Weights of a small GPT-style language model, trained from scratch on English Wikipedia.
Architecture: rotary positions, attention and MLP in parallel.
Training: a variant of Muon for these matrices, 130M tokens, 15857 steps.
MLP neurons of a small language model. Each row is named by its layer, matrix (up: input weights) and neuron, and shows model dimensions 0-95. Each number is 128 + 32 x the weight over its row's rms, rounded and kept within 0 to 255. Numbers have three digits each.
A block is one neuron, or neurons of one layer that tend to fire together. Before each block is what it responds to, as a language model described it from the Wikipedia text at the highest values.

Description: Second piece after m/M
L2.up60:112109102127138139134112162108062140113137186132132093105161113189105191155093157158148082149136097102095117118146046177046113133140164145133130089175102092084147144164095091133095175151141136080110187116114145109142126077128210152188068135105154153118118102128124173128096141107096145134
L2.up74:146152124092126119158101161103088162056130179152136167107107142188054172124151171151120122151112138132122161137159116205086158133132155110169155098154067173125150174124142107119068110114119134088143181133084148151102116142095161127089130135040108134133094065162086126070136144140082153094
L2.up264:107101080164141138100140117155136152171107181158196110128110106095148202181154132019130093134154073143120113104138105130129177154141184086117107101158060159097131110191127153103143147154122114147174204124079071124126062183096121145130119094130161100091073120135105152179122182186109142106
L2.up476:201096146094139064128158134074086142159129117167128081097155085128126129120150177118153096208104125105074109145156180136136167094142164150166136151151080152101148133156109089149102146093132185165175146095089149156130103153164124147094107127116183133116100091167118118150118128150063151206
L2.up514:078164135086086071098115136106139159141146155130172120108151101119092172171118172070122104150076130149136122102126178173134147160071126122095176143109149109055105140069146079160118109196103128075138167096110086090107045141123161153136127108116102145080095141137159121126121207154142162097
L2.up550:179123153100102087118171162094121156141087113149139097141154119177126195163073166096144057134059177142129140173180127147121135154140115156105160096110088084118100119158088154158132087148072081145101175212120067113156088102154131157143140083125125168147123109088126122154148153113055134200
L2.up558:145087112155090076164060172093156089091150159130166109155152133153086150135144133104111156120140149174107119107166185120117163143143154154108083140161099098053063093179107120143126204105171193105172147124097087159149115111121134155135115111105146080075150081130089114098132192142099116157
L2.up631:120140129114134108141078106112110110133119126189105138140141087153071165150127143093089175194125108157074088056138117138103088113120160175172092170138106092112126149212139101156094195143128142071153152122093125112079142118120218101166164121113173139108086069124083113032141171126136185139

Description: Predictable fragment completions
L6.up91:149069081120156117074138141115117135132124104157180107132149164080126116147142143171130177165133133145113144150094083158138179129115164120101110118146165171207092144135121147203072161140059095095157122141159118131104085151146099121142123104119091162093155148120131116083149152231138138065
L6.up111:096181144135080174079097111149135139100088129144165177157125117108169142140101121080081100097220120172086039162136108112114129148195140177100113159144147139087149156118101195104135101121130076094168182156161156140151099120141072106165099119102102115158117150067088166128098177156145175115
L6.up173:167142126099122128156117157201106153143130156085139154187171099110112177197100167121128177071124154121101079087121128149135134053102103074088087206203155100153157119085114209098089147120142110086093154132140129114041097175116136156134155116128174111184144082090101113125157141109093151128
L6.up203:177153179101110137151130103237120080122073147090173107092104193173161146123092110108120090100160127168136164116095088111098211094128148102108099156163132153116144106140144114135099133184088113134174154121111072154151081158083172080140126122089168133085096087091100125124105147147133122051
L6.up523:138183154163179144119121117101087149114138154111090114131155189127176153083134129071117029104131130147118082115097158104143127146136123178082154088161094165097122142115137103079060105176151147110180163140138130127141145075134127092130208106092134110146178098152141125110094174094133114161
L6.up526:166125079145100151084123098138102137140102137104117205131118077081127122188081198066084103124157093218159068165114159154126195097112072155164127100102139145127113144137149075148123152106053121144113150107141106128134110107114111106140141103141139133099134120095119106113129131123078135099
L6.up576:112190082111080165103168093187127116156103192148145069159119185093141133149085139129162136145125136122167116116144120092133207154081191162143187125073155187180131090078117130112066114084141111131104140122168093107158142024066075153096108186089104162112139094180138136125134173167142104124
L6.up620:155088079172053120092185131170161148171098133060131122124139101130144166139084120093110157063152162066136091114105115134104164061151148093132154169167066084151104086160099101141189130106112132136124145145134128140159108141119200113138116154122092113167083150096073183128117165121121099117

Description: Word piece after D/R
L2.up13:154127157147175057137144118142113160140149154116155180203145150110163153135071128148150090195068099126216137133057117079116154126112141110106144115124176128124111132100122116116128116103043101136133125079121142136164171072128150091135123127103152122173183140172105104149125188115155136170
L2.up23:150152139134120129154146118173137154090150135088070183124140098120163114153111085189121075122150065118124101173124091080099148130119117131077131176160189129204160124146143131128157160119160130115105133185182151064136129086124093133093129069098099124123069151148084138151153164136107172151
L2.up27:169156102110150088121121157150187131150134133127101147161158174149129169177071129135104054178150131088176133154084143102130140158062127111160158135142121072135175176100143156115136096066121137158133083131133217185141164102116192089145138089152196099113138107206092075149100178145199081133
L2.up37:157120105117152072132140164160157144121118178120171163178194184120140142146117111161150084165161072087115054131154083140109164146130157101118116106126108128158196177147131066153123136097071112145107154145119099136171165145148124183159165165118114097128126134142191103103106183110134147153
L2.up225:127132125127098175160149129164141175193156118113154145094164111165133177112081158108086145148127103131144133154050108138133132096174105080124143192130141110166114165140121134120132074143125160116062120142137125069110230073158189128177128083116091118179147165116104103090100180100159102123
L2.up312:136143150113092142137097122157165220125096175135120151131151085109159147109075137145127081150129109159161153151084126123160198160035147121112113149155157129152112125091101145116116081100064138122135075122119173085115150113108136114105131083100126148140115165156152139168101134087162151132
L2.up385:133161095127130155115086158144095137071096151136117191111197130064137177121083124112123091145162084143132102138099140135135113131093102123109108161189140080178122133139086134097103179098091119088125152134188169126125178120127142082170133068118158160157168110166108077199089164118106168175
L2.up494:125165143124074139154108145113160152091081173154096110156116065154169177111143164091127116157151070155098121148067159120087195114093126079130175161106141139159091154126156121121150152138074134106160078133095167115124172129117111152132184048104104091137114147101151094144067158094130118149

Description: Mid-word fragments, number commas
L6.up60:119183150145140146113065200122142126162128097096141130173164117150119144161161123113118096159068174144115107148135106135143084139095096164049110172141156122169115132120104191097086103149141087107126121165104120130110148161100111145094153126131148103096108197125115084170074100160128146078
L6.up244:120104121095175134158152119144191151080128194100042140152148112113128191166153105113109071098092139173110123182126145156122171124089137141141141123155154125170186160155154133114117128149095091118125133151085187132100201079131161137166146116114132111054142086120135123099029171097124145125
L6.up311:175081126095111126125098105096138102152130132116132141176108119145102157134152164118153190185066126102203122138174184090089134125089089099095130144138134196108159120130122150121185156090049152072101122175171149091102159128142149124056117104172179096152145145128201136180079128087097173133
L6.up366:142229071081122169097123103178158079178170075104172117104101179109131146185089097096109129161144133104146137183062104096115155134108153188140112162127184130143142098150117104129118139082155077121190102117142160157084122119089081082130163093145108111112134109136122173151125115185136132136
L6.up386:157074096094124188133084089151107159108176110095191143118099142223128114198079176097121103087116164174168085109124183110128186141122105075103135079126092134154131035132123078100162140135135129079114098180130120148134116102176119119074129161109162098137109171158150110140122152123124167141
L6.up452:175194141138155105123111157140124071129160078157104154155086063118142154138112151172109095118144132136091148126107108100116148092132193092120124160107162119136076147103113155055090147109143082128167165144112118139105111135119088161111099148103144088082133116158135156080103110109087073122
L6.up455:149160086115173106109074156098139175127161162098126135121098115124132155132141146100179158129081096148128154144140145084139184148137116117083162140136169081160088090150157100120134116140181117200075100104146201093090128064137185181143135139152140122119110196144214146098118076087132147147
L6.up607:147112117084117122204100168128035149161156130134142110122124225144137060192109083123159132096159143099110083149113142121074162110099135103122145128192155101149178161151114107077155090119102069121167107153146171089101130116145201171145107105142154098115129160198178138142108103144084125100

Description: Infobox and statistics boilerplate
L5.up613:147182106114177146138141108220035174072097123146132157128116141128154175132078075129166187083198116181144120117102104205116089123133119134113154146129112109091148109079084122125143124117138121129175165114143186140151087164119164114148091121145093138101091097065110130138133169150088101042

Description: Structured data-field fragments
L5.up513:185168120105171143121102129154071108063118121136117203145127150095138174186121185172144084146143132110092137136142122054157159077081130123175130116136071144101166102119081134133094109157137147129126165129167182101182128095094090110153145046125155123121116129100180142100066151130133089124

Description: Hyphens joining compounds
L6.up88:129076070075095120110084194140124170131092160117090093193079123115139091182130134092176103106146128129122123145147179133176125118180119102121209131153130134164116175120184071169135131110159100118155096141133165127107136081107133174168115078118131172116127126098111118140095141128104122136
L6.up104:165130113117134140112153139089079135113095147160133092120124092117204100099109136080111118106110144150107163146111188133202148131142190104081095143099126151084091155169119089133183142131109137133164158128117133167086106178116167206120149112125136162144101101094076142162104119121138172084
L6.up255:134110093144119109150109134094104183177115129194111159136119183112116143108129134157229118125164129144055075074144162203108150166119099179178077086112080113162093133154103140121149127173115162085088151108153130082107071148142170137163158109108109117179062151140134133104134133133123123094
L6.up309:174073103122147114131122153133094149169103067192108144060128128093153117077119082065130121144124135130072122129108181131121138151130134134164084099132115133070113130072114155211130126105114190145137170142138187176118098133135176150147147111109103160109101088115082175133099078191097110151
L6.up425:143103149137156102125080173115086130190094082183123168165122146089085120225141092185124073139144145164122090088147148176160165107115165114173141102089159087160149128086129077089061110157128155064131165109159132168080109106079178106118127101129181111163132146124110194145139094147157103117
L6.up434:154168075122104086120165204092110115122153073147128091144157129116201099154135146101121167099122098179105056146068086089135134176110091104127112121164106100125154156150118127109202208139090163181114138160138090128118129153094108123115138126129184122101131155174116086126086127080162108115
L6.up438:200168189140113137120063145114169152089111143041166110098143100133144113092158159071149122133078105137083112096141179168170171161104089198085127113112117165141094124108097153128127111175126207110131177127152155097118180133178172142172172134125106113082111126075125088139118133121149145092
L6.up638:202165148153128135134139202105125093103148114132126102091147139129127081136159197190195105106135141090131137088177124140139091147091126097151103134090118138147116158175123149126113135108111060180095121121102165172093082156148123152128119125085134103163098123112092132110086098175126123110

Description: Acronym final letters
L2.up1:129116180170117083124151125129157156156156097130157158110160106166062123082156166136095137153139122116191140135104081124113113130137169112113093137144116092170177127140096094136134085139144134092103112160072139142098147102180137154076094106122065070130134104169113158056139151162159139199
L2.up193:113128115113082085139192177109095202122115085148148095133179108109127151156107103102106139174089162121134132173097161106104176110071109162105153156125108122084103149111127111181172114142189140139122129174074158154146122131127123143167142075126132071074095103143170092142116105132109142116
L2.up199:092112156088099172085085115101091152183166117155110118121071138168113123160100117107130110151189139083160150143114096104147106118088167120098150093160138139164140179170140119149182062116116131090120127101071157101140062043116164127079124077121164142144112149165125122166176084105206157098
L2.up205:101077146137087135111124148120115158135155097104087131148094113139131130090174114127078109097086121123147156113115168150106106163086111141130139123154167172146109161200107109147128078077216169125102125181110169113136079167176165170094105133111088096121146113137136163117149129095140142106
L2.up378:084097094132107126142129089127118155078118125103129155155111078125065141066153181145158139160148174111160143132069126146051066179077120146117180148163157149160136128104130113076127114128154177143177125134140153143125163121155161146143138082095092108140113127097108118144138096111152167067
L2.up479:152046164214115097171131126134125163155107104144139167171167109152114122104161077093092083118113134159144159133098121084157117181110119138075136111168202116129132096145075111079128128119081133132090156181137143138135147154165121098091123129127129094130093152146118051107147144154150094113
L2.up560:160071132134104133084155074099101177090163103131122082111126057130092147105142146117129113164110134148200180158140086125138088175125104114097138184111132198187116129109074101129176063127124171096099186156107134132159109105179168150153166081108113121134143121161059122115160118100166181111
L2.up590:110073111080138106131178155138118154105075111159083116140184085129094144150152159184090118139159146097149171146104116104092123156098134157097149170132164121216165139118088153163107102113157097096156118104051172094138114137143163145166110080067110109114116144102079140107156134135156136061

Description: Compound-joining hyphens
L5.up473:089131174151082123132105144106085108135134118114083139132180097146118153116141129107159143128098160094130168112145183133169123110161102112112151097116141147102113118135095109104119137158110112189119184145122152133130147160180185164200204103112120136132120114113112197144114117150141136100